Weights of a small transformer language model: 4.79M parameters.
MLP neurons of a small language model. Each row is named by its layer, matrix (gate and up: input weights; down: output weights) and neuron, and shows model dimensions 64-159. Each number is 500 + 50 x the weight over its row's rms, rounded and kept within 0 to 999. Numbers have three digits each. A neuron's up and down rows have the sign that makes its largest values positive.
After each neuron's rows, "fires in" lists the words (lower case) most often at its 100 highest values on Wikipedia text that the model never trained on.

L2.gate47:486516478522564558484524590546468446473547522459482558467546538426482484483535447509476498527420639424537427483467445570453462478463525508503540520491521462488516452544464553470575435566512451539488482463527545452496516531500449572473521477612408458505514464504507486631411515523574435482
L2.up47:492536524515527559541406543470492512515576551577414505443517382486537530443503471554453523537396588468513517498576514538483461540490508460427504405498492419419452449537447523527505541567498487511535566432497341495524491451463529491482493408488428511563524503436549458509478490528536472465
L2.down47:439511440476494532506613526535508496548435551458513540485498529504559458469485460457514484505531460470433438538407493550475518457565536522509517491551462494518448607412412573563496423486444512556513528494664570543528572500433545493630510528579512477448519490505414501477478575499522533449
fires in: "he", "it", "she"

L8.gate597:492541455510440506507380523649426549502489562541527465401523463517551545558505572574376535509527557479515509561541546569444535561538552514586501548555548482419504422462496482478456421576480457527488528501461492506549545546514576578487457480557519497485358517487492595512436386495479517508
L8.up597:490562492503495611435533529525527478515476423559538486552521468563462602511482473623509514500538500541528575528517522525483542594487492383459524508544504516479519413468468507491508465560495515488385450609470473517539497427562517500498505508484442525390520596469447525487422546514503507511
L8.down597:483446490469488515497503429469499443422504482489528562471530416482519557481580524474481491486567518444502429528579554463529493527517518499552550402513551466541491435506488357547460538482421474495411473514413510527516367431490461481539544522492453461412444564565580465579470520507525415531
fires in: "after", "people", "by", "during", "owned"

L2.gate541:542502466456548493472501499506492650529474470474557443459537517524571653559437513449514619469483404638510477403474517584482534392582562498485515615452538509528505495481516481560434493559528567491469536562544477525557502607495496527497457466474453442479497587495498491537557461475412518437
L2.up541:511538482498601511454523528443530547515513442455522402662525631463485501562502491478538525404430501529564446522495480485519437601562535485533534557546395558516467488430504506453488420595508490473595455529508502412505444466594450561459455441552577501453479483485513479523508517495479505451
L2.down541:556509508490522467517362500496497436467543463418514451547450526516524431509428510544436496572423496487488462515445463489491559560574473397542493550497490472479557441593450417450500450445407500522459568508435566384518478531546533502484533537576514492482520478501524555449473498510471489546
fires in: "his", "by"

L2.gate43:496441516623327544522583572478443554496495572527406486402525505589559501493520474536467554539482507580518527536459453563513466470567482568507454435509496509504435497542456526551487391529512456456493528533521571466487517445474521479490526486597482451481559482554525520535503476481522568430
L2.up43:498484516522610581412514493540508529540500509499552519474511499465522561527513435488540585446529432529493449422493544559494506429577549482445509566557505561532499535474532446464492410496587546547539520508478457504553463658528484427484488378432527546482468517532511495463443529524341462525
L2.down43:471521474578528556507531540517501510498497543489520449476561543489482502511557517495510552438539426525475445473443566453489526493446501545520522372508579576556614445526451519472483495511460468389567603416476441570446534482490475458483487484547494516476620571534438510513495542595493486388
fires in: "had", "born", "it", "she", "from", "has"

L7.gate316:445501414601444472545465530530458509511477543440583434490579595516501437539479505491433401460620549472452578503467588523473546512481492444510471480498546607402504413551421502461516562434595496510477417476537421385536555530425521520461545578493485529485558518422475568571537493496489486462
L7.up316:463561440562458575437447477606440415405438643444457432488481439520443600559544511512495382511441516459403516467458642566526516580536444518504467533486406555550497476493473476511510491452532499527502513515491544506463460504451488447535472460460550544503579460569381505424459493460548486506
L7.down316:571536487467463524524595439448543470530471469594583494372499517514529552367420534469460476529548415499574464552524440526499531556472533519443411562474479462524435521460466420475420442506404464469457595587529466532609594503578544541485618546497463446508488504476435535456558442459448422527
fires in: "and", "total", "political", "composition", "criticism", "statistics"

L2.gate51:486445508441599552577550459534455460497426475533519451455470425481474474568505472555448457457538432523546452549428459510567498545531492525509497390493515474414447521522413493505373530498566515535489485505530572513481561554477474517541487510472447499548520519510555541539507542486530444472
L2.up51:515472463500412533505579428533519490484500520401465519517530550499450497585481496520511529511439549453523387447557454508532501519535542495503501523489472498481421439592476509484526534536521516461437513479508654462511468563550462516475404492608491484524550451532534479563459534552534515506
L2.down51:515487489425541593486471511484557517537537417449441462484611466540485497512492475558452452558531444528476503576487511496447469515518429414453619545465435499427395581503515602464481525513527523512600534440519470426498553497536470449583632415591490536469404514515524390459464530443557586514
fires in: "her", "his", "their", "christopher"

L2.gate19:496405478511407298521458547533505403479643486577447471418471541446481535451503497586535527460528435554579483502478457489520507486553482627535520518527584401511507538493474561508510477440511456408570476403534572509543515500406501520467475463526486563513523544450544492564538445487457502489
L2.up19:515394448519576453444569531452470594482492627505526483440495536533497417562527488554441495520610520604479439507574504494496465474573429583499548498456433508465426450503471480487515584531495543522452432517560519431508449485559454406502561557540413501483498555491638476604510577493583470504
L2.down19:451527421517425624480476425520467496508452618526484506546511436517581562418520503501548500548415558544482511498566614549508506436515486467566551542456550491557522460446474434500607593444465504463511484537467508467454487536563521485573523522532434512475478455519497477602450483527448504453
fires in: "her", "born", "immediately", "directed", "it", "had"

L2.gate306:547504491480533493522528575476498464473542530438529475541512417439543520484471553405477502522432491485537387527476475541515444494504527520523513493487507528536498445550498524446487609455509408481607526418593537408609479478535437473533477386703491512539481491561485465460505509524488431448
L2.up306:531475508507571563425540465519491640563409366528494497539482499467570536576557501471556572512418493385383541505556472521541518448471518516589553489554498492554541517545534482583529515512528509573495552462482568477535478436484506423495532479620491501508509464462448459447489503511495519601
L2.down306:409576600433463555499482455498516414543509553466504519554555517550454491485431459533476541521531541411496456482546562479478513464526466523427577471526481499494413523461467414525501557491410434470551464500440437556508584543584575571602457485510512526581474471442514520543458482394554374482
fires in: "that", "by", "are", "which", "as"

L2.gate36:472490517535438365486550513508500619466469433539363482500480474507517521468437503620400468477492481609587428564551521466505564532552427546504573481469551493410477432567464435460444497411449542488575555512530493483450509559443508464469502497530478572501537527508557467535464558521561592475
L2.up36:474446465552371526537654455499516449490536538420442455505475459520447497474457531568529551493439596581569483505599557538473565488482510568515554488462485519510449476610461445498537431488442471484484549524547525462530496498509472386468535487615507547487512570501477453503470445483531553475
L2.down36:409444375441447526501449500540404415512519526441420505524569478562599526526447441509558476482456482607553597502437479483455472472415532480525435450564482508498457450397542523478539558482429439538522456495548446526498532493508417596601494457515490520482408567510486570587437523480515562500
fires in: "born", "left", "ft", "hold", "gold"

L2.gate247:535451494547516418477557511479486552410452502491504502529528472519530501534499437567499488484421518591484512538507490513482518454444480572572547443421501553438458404549501585563536438535528390519540437490505561462575500437430539481494535515538448516508484368589531427525554483497550512565
L2.up247:539553501548491522396489533452594510445512488550404504550517457477475429468488495609536452411441613606557440519491504482457440452537470622600520438443485523514412471577515546592439526484558460387491548473503460469508498464450502434457486512590498530567494447486523387414509494527560549518
L2.down247:475451470539494494558491541559436499534460521458478546545475467494474581571488506487451517556468456529413491490466541480555516471468469453450485629529503552514577518479496585392541520520455480499534485555436527513582530535395480504681503476457459501492486434525503506483440541491508496485
fires in: "her", "was", "they", "it", "them", "room"

L8.gate40:474494471485502557523510400537440401558505408486440492492545531516488487564462521514462447536491557512515486518488547519498484527411615397544464492534574500546506550476464480495532522521454491579445523536481557576554496598533471457530537468459395509456455429483545510609486521486442663444
L8.up40:507575450528471484500484524540512479510441387534540401456542479572633470568492522449444548522543471493543481505498494568437458531414521489481452530519463471427539511453457461583517471414512577466482483512455507539509424546441438536527490503364557446576406491478473422473537558577533514538
L8.down40:579499466503433436574464454485362476412488463492484557438529538454440508444502508522451468453509501647433543555480438455515430573435505524499511516576512544432573484524488557456493440509432546493500534439464509330455486412569498509480537590542539527430459497494505499517449437559505524616
fires in: "at", "for", "often", "on", "wrote"

L5.gate379:488488511566530465515483529611415493543442524510470495479481555432543552499452576555538480538482611527486483413496517421418495512449470439445516485548446517581503462457400481453454475498442554580554395513547591410482526563563527534455509540468559435516453508496424530429467549460528541496
L5.up379:519506538489563474449501525531476522478481493434571568527445526479559497392444518567475410616541423517482463437511620505565520562511498477444508542578472475569506564527532468517468602418514530568514464505526520425415577648380537483455447471429583417433522482471491455441489478450410527517
L5.down379:465502494518522482464412520524482400500441469497474411493532509461566461438472490499570568504539537416452522501552414454507415527450485438487410491583448415575564487498500516513550446411508553498464397437553428353493547555522513463497518550530519480519463523433539489496431575511485478572
fires in: "one", "railway", "railroad", "chairman", "european", "ays"

L2.gate434:444456509503545434474509537498543475478498550537501583484557489561468552497500419515495485521401464454480361463570553464489446438487476554491459441441569494438480479499503593580501439438491509514443486467542498522543523504469438493473555532535453507597545437557561535585503439502629449560
L2.up434:564472502496533459487520600531484447482462445404579462407517575544570513560585448416458489489524538491436490528565476405435482541445527589458510506527433498467534561514449421480568476445505522426583548449475503505525515514545559449508452494597508492450481507485573428497509541485564388462
L2.down434:452554518584528491515551448444503563489492575440511500514509467414459442528379550539614517457438507501513517494472464552553494487527513516470558521589548566543585572440541561462517467538501464559423521553442454599530395459468405443393486465546450530539472507516404514568483522533521522505
fires in: "on", "no", "got"

L8.gate446:507548458528483529486440479513576573533486394490652486445500517475562516474480552532440457543530616495500454506434493530452494427584474449523543647459580457518542503526486434498546428557551512507458431516494509542487451590532511505509497349539493479482412474491548507540472498508564435436
L8.up446:531445416518466438637442489542431593406478541508534565579447467549575441432515505504444498427526529554318591574409510456477489498614528473411439501567502430444507573492489476516500478584453491463582475483443479486470566428448568495488517502438561571429484517484470531518549508549474453528
L8.down446:488479460518486461391505491525416575412504512588543491545438497536373489481608469429444481546471480574549520431474590453456517466552504583550485397520443556463434528535552563460514559509497498498505501536547470491555487481546515508638528461441503453509524581525517492496462484506511538471
fires in: "and", "or", "to"

L5.gate444:428546430554485426463499461602455559457612544466479450504568510397475490524461517544586514482566452550573443517441482589571450544497505421509563447459413474466504467420473553562553555553595460508474476534490475516436475529535541497557552454489547392551405512511569580454428450447472469494
L5.up444:445508386599449556417440472589470490539536503517432541481454446467521507576541450430500454593500516505466432476448564473450504505524514559527533516496381470573485577412480485500598468491577492488448529457574441462556468518486555433585563603498583515581454459501542502488479495574516563563
L5.down444:507471540461504483506474537449488505531385413547506445458456535579456450468620491516503481491506449512396493479425434501506539538520526526554458554605523507518520526455580417411438452496539531500498538473578518424491520461611528527472555489504568530496517541467392444544527526563528512549
fires in: "john", "and", "in", "as", "south", "at"

L2.gate187:532562473529518422558452540469527617551478582528473436453514571442499566509546456565457469444543475534524564538550565562433445453513452402523496522398529514476584469549459485494464446601485493485506499499443514441480519485408495415440524502462443465475506495536459465453591442480416451523
L2.up187:488533506473505517530527517511524546520594391461513473510423466530515446440484491508522515448454542520526514591443468500490481491569402513437485533420482566457466558496514565503477299466570442527483439502557545448496511528517562523503549589555574506499474477471479471500443410455481513534
L2.down187:558557473509482475523462445461473436501547568447493554559534511394496538469385550546485428491566517594431464536450528586506476494477496458491504510524399476561513497498477530524589459491500599457489463468510521489489543561452419509543526594498474537541560484498576536541534632398468538580
fires in: "his", "made", "had", "signed", "was", "brigade"

L2.gate413:474455526516510468513388474562548454517469463548521517441529559513565456436510470477494519469477453436539457441546430397526568590502379439574484579537552488513549512421554465583482469455470488562493536459500531601470485542541547444512499548443582540614481423498466542515582455467374524446
L2.up413:494477523541553540520492422513593476513533512527567498449479485529563555434518524503515613554488385433536547456526399524553595526487379479584504581448591491556483480515527507596583429485473530528447513481461659546515541400465491545536514516482567478467506496567470499520503420494492540465
L2.down413:519451366553498537584543483463553470638521516548453551491539477476485564573481438511457538445539478453499552513489412588562561516429479518481550463525512432456483456518554470497472439486490507494464453422602518506464485568518457536644562440495534455481490560574484454413467608459502498548
fires in: "south", "first", "united", "east", "last"

L2.gate200:526451466505455467452406528580544460457581514408477516573524534580527374586498619503526484399551535558546414486544439518517544530595616506443485530593495533503453431537518484521595515499569428546433468464512565541522539563535451522473480454569434534461546512536564529514485540498487428554
L2.up200:479502465466536494481546457528575606495456400557498494548440461501503529519471522569518493445458586626442502402533629508538542399580432486563550536438532524534442429526437587572454567462480594514430438409521448557433497584431597512540537480477492521495495534509521499437534498531468490518
L2.down200:448533491443546519529520528520477482538492563466508515462605516575477564425535470523483535628571539469441470439474562579581387535504417471406604487474511503518519532532525397490535550448479502544580402538480499533438511504564469503650600531519510579484486483575479426590485451431511437498
fires in: "her", "and", "through", "those", "christopher"

L2.gate106:532515525598608572477555395526512588492556544500523464580568565411505538540484572474442526412506541500434495450453493507543466524452583539565478554544477535458591473475552527384455423523547500460572516497529494511518458543537465487490479550513489528543485491569572491524458559489564528554
L2.up106:556536542506627480478434349500552556567529553605510419535482532475505490521391639511542576469496543559464556502465395552474515474553452522552420519548483527467521430450477480472464375489500503468553498526543532554439436492500478658540407517485444523555453528569550434489455545491532518583
L2.down106:517517412442449472522421477571470543474423499448427449477521442461513540461496494433493544439492527508472529396531513454496535455506488504469515540479579516541466500573515478498479475507482435439461530509579536584511548472496545543726441436444437436526536468444527573503493449458470532512
fires in: "his", "an", "its", "her", "some"

L2.gate271:487444495500430479544625489496594502492515446529533460479532485447608541439464547577472454449504540450466520626550530460535471498482493448583491501557471508531490424446537490573523457519461415528511498564525405539564501479479467368493467497425516466502524490515590494506525460551538444430
L2.up271:492419548449525541555523535547554457491467402539542440452568523557570492498483489448431615473504537570477534512508486477531492470491501470458547546549526493495514635472450456536503511382532424505454516456486556519487476473474520516439571474529564520586510476571520392584539439520549438601
L2.down271:521500497475483491525609393418566529507431519524493518500446513474457445420500663529527532482481524454424483543488503471526505545519449464575440443521430470539569481498515523510534516587512463618458501585494487571485465517402442481482493503508552470439542568512516532462512579529512481396
fires in: "with"

L2.gate240:475541486464553502476479441476487660461513477433488596537494515424524469547514467488496523469417496515529437548474503514476492463505565519489572518452522521532444417551478503507485475520527543617514486466510528526459544589565530473530530483445540556519461555457505460458438536472635478517
L2.up240:432447490405444487551519535482482409450476457514442563488495480517523521416507473590489470461545543573484482468541567511510528475600477460420464479512538525458445494476443515610556483451541394535408495512498508577512545580385433521483487450530407499517506504493510479534464518500494414461
L2.down240:429557497520438540500470464573444501517553501484574414458510460497512500459410496431490483580524507502537531427579528559496519419442461531565539543551541492505414583513508517472550515471417451542467505477397451522540521430564536488604443437560493409560502457548499491450550509446455565478
fires in: "are", "and", "there", "or", "through", "while"

L2.gate242:450469534413508511416508439452437578507568395454527480564519533538529455598486478511465514474579381525542439483528534548544593496561511481401539567429612443409470511627503574443529501484476517582495547617495511456490509538527498495511545417537509508449451529631475497513491494507518451536
L2.up242:463418494463436547498509571480466562567453502474522555581460540517466497594526472603540629509444540455444452547522535499449438431503521453510513489583511537458534561502488467643453433448492463494529518493463522484571440465543502524490522503507521528475491514480520504420374535502467518589
L2.down242:567516530547562449543534495505475574521549554514572553504575541541469541559579495505502507433424451433503496508581540538501584517489554454511550602408529551474544475488379427564500461475467596403521489497469589499515470537443467553578473456477481594417478439478498440518433504459565502504
fires in: "by"

L2.gate622:505422515476576541522536523543504491433493464474530419504489490488503496596461588553566533547546633407473460480503555438603451450565506543485523439468545469571497572517521496503523583468556466485466381501482545520426572530420545411498526506469512563457458555523488576636529467495448590450
L2.up622:501431511409554546467513498504490452401449488435507464593499527521571560541531534568506537429447501473504468534503549459483558411546543542491470500521584480570485621520509429605531530427510555480507401492498486575467491515469478500525468468557477563489477503547405489501490503493545471510
L2.down622:458482355466517436522519521550436527529484487503500526427529501448459507491572498564483505480628553474490488593460454483549474497464467411449491512569550546520534551500485390497559515480502454503465551525474595495522516494496457468612577457462521485489418531452518535502517500599458466622
fires in: "on", "a"

L8.gate204:400485556535355474399539482539463476518532512481481590570532509474523507495429507564538599488546485517462351503534498476538532474584549563477546515488425440601497544532488588504499547541551465539539479453477472570504557453548510477492468471441505437501502591579539447487501516436529527553
L8.up204:469551528511549618491463466448516527483568546457550481465469494452424441568533478476368545459521557475543564499555563536508576468530522442526524546486495491550459492464535517540507611522497409547495438495598489578483550439463489535493502512511464439429531576514532433460432597469483455588
L8.down204:477471544533533548442490504485577507496492482538529432496484463503443575492528449420457558466526580426494586465495570527494442513431453482521380456472549431562413460542438548447584509423560511517452450617569535568491592489486444530573526523546503446561588582448530455567598525519539470452
fires in: "such", "well", "interceptor", "bioinformatics"

L2.gate33:413456529372543537519494494522434514460477496584447492435519485523526583509490483561447507496543427503571489435489540494547511462591587469568549519454533529551534561495446508560507461491454500524437536512539476514541510431425507523521540494518508455515478553551487492494443474509436514496
L2.up33:589532498504552558498484576471564608545489521541477474428521550400553559526539458500506541537518452504500491504577445505466477528554445446573503429599446537627496481482568478426497399523469450520497604510457391445506524405540505480465589510474517493512482576514462392470510601501515433491
L2.down33:522487572565515417525567487449483573548524492513498456426544491545490500597544416565453532525457471477516417502538555470402494499480488446476464390399476526585574468502463504533489357491540550534437525561511512513562431497439477485427453497508520378478495577533448487471496506606493469553
fires in: "in", "his", "her", "he"

L2.gate481:482451509541557561420623516455513537420549381516503537512536520533480567584423467584556469498582612649485540556525505543467464490505459602538459512398466498487519474552520502617514494599532503475465470402513460444542543472428512438493564529478515499581492437566560507507561450483559461572
L2.up481:493503469557580587495558591498478476475411488490458444516499569541452457481499506433492652523558517595577513561445540422518470575484576455607526420497433592547554515466524491459516496585536482488575456508489620432539497481560494469454444612489440450526518469452465479504577518483434448528
L2.down481:446539463556537547584516457464486484480537427472378578628430484475549527502368526499581478535445551560469510522449505504406465531474481597426519547494519551495513537489505476451475526590445508595402487454495537447542708570480514494480559506476513453467544418454570528551523486445585515474
fires in: "they", "he", "a", "her", "she"

L8.gate538:511523510478529472558459537603539612536481470446515528441573489446464542590482514497470557461488455485480562577411372502427407537449517436576552520518518541438523450543602475481506512612489489535538434507521457503453575490486445447490455461523490541528454575433498530458539491529453458422
L8.up538:466473434412553516557559484518535501586497570518537546498531532423456531579569498541514459429483585544570417457477560447562473514496530539514425514543508465540443480511540473497573485585470474548564445528546490518504535465556494454524475458466434584481577409523488590483411504558512465492
L8.down538:443444464494467482491500476465547440488542526542498465536407486465436432546562462502521503491407487523522436526530555541520561490534470503466553528513522492508523431524494517483477481537472549341543395563503466509455503486493513421608546526464450545576535426540550556476501623434523552546
fires in: "by", "after", "gladstone"

L2.gate617:492521498499482445531483526500535449465562448545512512391505463468472544395511464494504492520465488595591472518549396540466512380557402548474469433495467516468445532560466548519437402451498392443560440529474433466498553494434467546507544468525404534546511542513416481630553462489565489494
L2.up617:499476520505589476445556546508441507462568460484518532579529522541595485585506477556508513545537530469402549520495491553448472522511453545488516486520416477468430489593492564491572369500589502491490480383520538517530502568450516496523492570598541457525524427519583516496440490488541449554
L2.down617:471605557478475471435423488462449453573515504457554487487513457433491591528487459497482470531570412559490444435546461511416461430515457535543465439421508410551473413570537559504519465483469486583443507454494504473500495510433611552444543486563563494515527527532439458479489457468541541419
fires in: "he", "she", "their", "it", "to", "team"

L2.gate480:493532550485483598528481457508555462509536420491520478507505534545589502514529470542516474487468424436383496410598568497538415431608477517578513477513504526394481570515475544574497480439550453566542519467520475530527540497552519480525565429486406494516454434554446581497554471463488503481
L2.up480:496595480537564458487401602484474570492494445526524544425535439482517530489491521541458508507530477488525528531444461592501572534529443580484514464414540471630502469465457576494437453452543431460586501464527448422523502493494486628545532499532448465520517496489522517514448528477513351564
L2.down480:583485435449472494536467493468521506520570402575456433474583534412530570520384530447388472558548481513494632559407437520425540429500434487493468548459498467596508440480452456436446465453489483499478558504516456475455510491481541479570484458479547460479414511467497461538566497599494502631
fires in: "first", "home", "second"

L2.gate255:512486434516606565459448468536487446557492557522490518470488566441498503581533534414501511569533453555502622480494509568473453516500483538473505568558486491396452448427537588550513495525507468471676384512506448588558447511497567431496478441529514520506555516504532525522427473540472462589
L2.up255:470546450515501433557436523507598573453524516495586460480511561531491544571511505560486376574548592543478528516496503519443514464546510549537501543573447558455466487491513456504532458505484556499499491456497649522461469580444537621499480519502437512466523540476530459484450507491554450473
L2.down255:359467535473606499523548487496437496488549525497409449470604459469549477602418601427564533482468442488557565418434529474509552502510544513523514486506605515555555444454490534459509528458544475349545445512496430517520466443484437461426445536493414488489559485516521531537521526525433541560
fires in: "over", "its", "it", "an", "either", "further"

L2.gate542:446498491503584385518442488517528447520552538500441431519499484422461496449464530424458503463494638511501478484526395525555483612420474547429560472469496484478519518466506468339444517518475429415646433532516466496568443648489479529512548467561497536557547559526472528622507526516539566511
L2.up542:499548451537448460435480526492495528539518580532466558527536493478435475495435464450409456567529484438505553517495407437468493449460471455464482346482477534407545510578500482472520476435477516481478566448516492426530554444583453581481562428655472481491492463465545407467524499514517435583
L2.down542:439467417430436523514560568552485484490480559525509468478579454527494514531505526419507463623604507508527519431518547504494515484504523418569467500484506482579549568495541563534569474434327595500478533469434517482530487498516537501711526532486461543501552561538510538421475505395521531541
fires in: "had", "00", "left", "ft", "film"

L2.gate171:504509518430549462516518543488486402511479507470441521501469503541494569541461480429565516514532448505586483480491539488515481310604587555470516424463473500463507527529534473586441515524593461595489482516515410592521514508545426595512535480442484479529479602484481551475483511459496352507
L2.up171:487522491535505441383473505512437403482469442493500562496467597505430487562461428524483524602489465423511503517416521490489429574535544612534515441441479545422508466485533432464490499483572586412451567523462515482518493433497436435471497578522500469526508488452508482659494526547446538643
L2.down171:530512552465427562449530470440527468449560488538505454421392516406536458580582519511542418502463530533447542584608487526515451551507474435582488406522445575574504484399492435446547491523498488517408458438444431555533595514428522509456420520515514606478475541373510441510427446503523564524
fires in: "on", "cd", "jpn", "n", "00", "history"

L2.gate325:495477494567480500568448544520459592543516485499553445479489544511461486625481494512429532522515621576615449506536487612515463550525546577578456470431544529376509507486465529501445455542487444449486446512487516441495522480481533527498424565538454508518506480492557500550568506518511534477
L2.up325:438443453529414488553527528448540539468547357538579429507480525533494525561504565623438538455529528458466448493457467472606525534468509583466509584503456480380546465568412489598510567482517560463385477493537534550537462463487550527529498499525554493542503520483557491528580503532473517547
L2.down325:482523478413496516427526469551444522534459441480481567509539493585538542405435573444591432545481502467542556513522532516479581445477552519444560566425456459546511486495545563488610509516519477584500400436535486471498601552505389504457560515563465539475489548509512478449511525467568476441
fires in: "her", "after", "he", "christopher", "she", "at"

L2.gate550:459458603472493535528486512472469469564450544526502552530470516518525475442454552584415496466513498487481403401562433465437466510608462478414525582532508492529482528445449475447434560518495497494584395472454589481587477549437499451416521468559480462465502462558486509601524515521533381471
L2.up550:507487516531471519520510447410425533565488585498438538526522495486474427457572500548442488467473428453510441381585467529520408596568516444441449424605467514448533482500511434569468439459500466459498447522539528345519454411564496446519477465522544475484505405480502454537488489493430476570
L2.down550:458481419506563561494512511477475500473500564494490545552558493501382566505434532516471486489493422520554527524431543480534516466453494521540530445552465589462465532522530483452540507517463494422420501471405498476478555443482492513739550469470556485461506530529529525409550515529424588571
fires in: "born", "his", "had", "signed", "designed", "an"

L2.gate468:433512428467564359389386486536452569516522437554547438476512560509512530467488492460425417482547448426522446466479457544520504522425531494381458532477528404436579515515490532468465522531474567632532509498529525466530490623562506532505456456514495547528478504423562521470454535517464585482
L2.up468:550439463410653498515419577539428498495480419506444621446498524497482549503473466450491561445543483644457489518461490492461596442593555509581461459494562570503511488500517465604490470538529496467434515552506495498515541465499516512529502428557528522550483554520472532585505562477516473543
L2.down468:496571434492502532481513502548463430475377485471546522495463567536371481520551447530504459509392540538483501512502560447464435418495404533494612465530524466520509493462447476486538452466457466517455338433489431468450619516588537441561429464548463466542449558458533560516488533495495503506
fires in: "and", "for", "his", "diadophis", "christopher"

L2.gate442:548518485476484453477547458413485623467432486437452510576545639506507473515437516601505494544463605561550551593474524463481534597487554424610541556594497572476496440510500487461450583624485464515556432549452577390436509473563503474415534532552514511476522394424507485444501497454550498424
L2.up442:474416491448477485463602485395530565454542459482425489443491609580516432484498554559528501596442436626515578586527450485523586548506571503483516542535512554465513458610480497420466608587507444547539509478423553364466524478526512545406513479524515575454521511471562503493511522473565502467
L2.down442:453509444529549490514576486512538449435509506524413575524519483426428451508454456581501528527485469477444524524500539482517546543487537538567573429520490513457447490459487564491459491586541481545455480445570523447530543496494492543699581485518509535493507473540491487489462517595494468425
fires in: "they", "who", "when"

L4.gate295:430510471557428604563501443568519531488520490506607461466533503547515552495519436566434428506419506500559501449544500525413462602452464481458537531493523485439503462507460563446475583530525471463529512442459384437443498530473462546472481438426554489505526455514434450357554500491540494450
L4.up295:459481484509471480543522492515561440532451506452551481493487508530490511632521498503484554503489526516480488548482508489426479578509594513566519613462464493531501539442424536504428517530547531564558488403442457543455458524609528463511520474379480443528521507430467515515556514561431581433
L4.down295:560517509472530482436441513516330504496459500497448472412479498524452444481458583636473462428496524530539499510542457424481468493412578495472542508574511473359491489498532545416508608417600461579502529486491522491478489483572467563497485514608566462490621492513479519452553553493478451509
fires in: "n", "children", "running", "railway", "runs", "under"

L5.gate334:399465491555451469486525515564477512431421391483623544389418525504580458472500484541515534499452540423575539507491500542413412523519476492450463624510595450455515465547428496447481558473506542568489473582491470518548473596477465462433522482555457458497479562473530497533363505443441564426
L5.up334:493487525441425474502564514470479551583579563414526439488442547525523524463569457520471542586499412464493521540560575510571482438533535532544522465593579491448550453545473475535620524511552550480472567550409511506541470485440428475456569460511433592459542495554576457509486573461531456474
L5.down334:533496303454518600566547573522480539562624527516562428517565489540507509502563471494517518493540466588498528466430514527547569478606532520584526452484473464462583554488489385533550472485480477477476533536428592494466605467436544503558485485420506470517505546453516471517541492512603424470
fires in: "for", "after", "during", "conditions"

L2.gate405:499525475482435543559559487471466515434542459488464515532503444444456532454499451576573443529453617407478555531515550520541410461493487395458475462495570526514501486529437486583476545481435510468446478478466544531515533475444481404521528479463464543573480461528487581510437457508600345537
L2.up405:535549514440595539463439581478415544399437519476403602514471554435437514590523526555517427505464480498368489528527471539459418445450577517520458453494502539513493503526519402494557422471475566573472548428506525476532504473497470513499512473459543549557444425452492505522438565499530440540
L2.down405:532395460518523570494533632530470564509549483506562491484495449502540564501457456519543522584467449457478495505539551437513603557455514578484580614531452520459507576447498548498420550464549451469525526452399527519539542555438562451587507412520493482591552491603473430475549479586518476416
fires in: "for"

L8.gate43:534498460525464466406466539508518562493550504498480564496514573513579476490486552467440504450491469512557516435452452612527457538451551435496495491534525567498538520511533511459482528471541408512518434468437493525511429498545532504490509545513491369472504488422458537403455527508460548465
L8.up43:496400497509541484528465506517564488586556539579454522572531508593518493445448481448446442437371472486523459483448459484523484504472575440482579470557448522496532493419553475497508594518543514505468412479450519468475450415482518537507497610389470513457498526499413528584480512483461507533
L8.down43:536480410523536496500498463506577403609412407575539463514472492511560474501462446479449532466569504541377441490551525529475515494546473613522517528493495516510473603488516478533483503457522515443505494471662415479585472419504540471508511586457483513496557506540441440523509509498527542508
fires in: "of", "date", "during"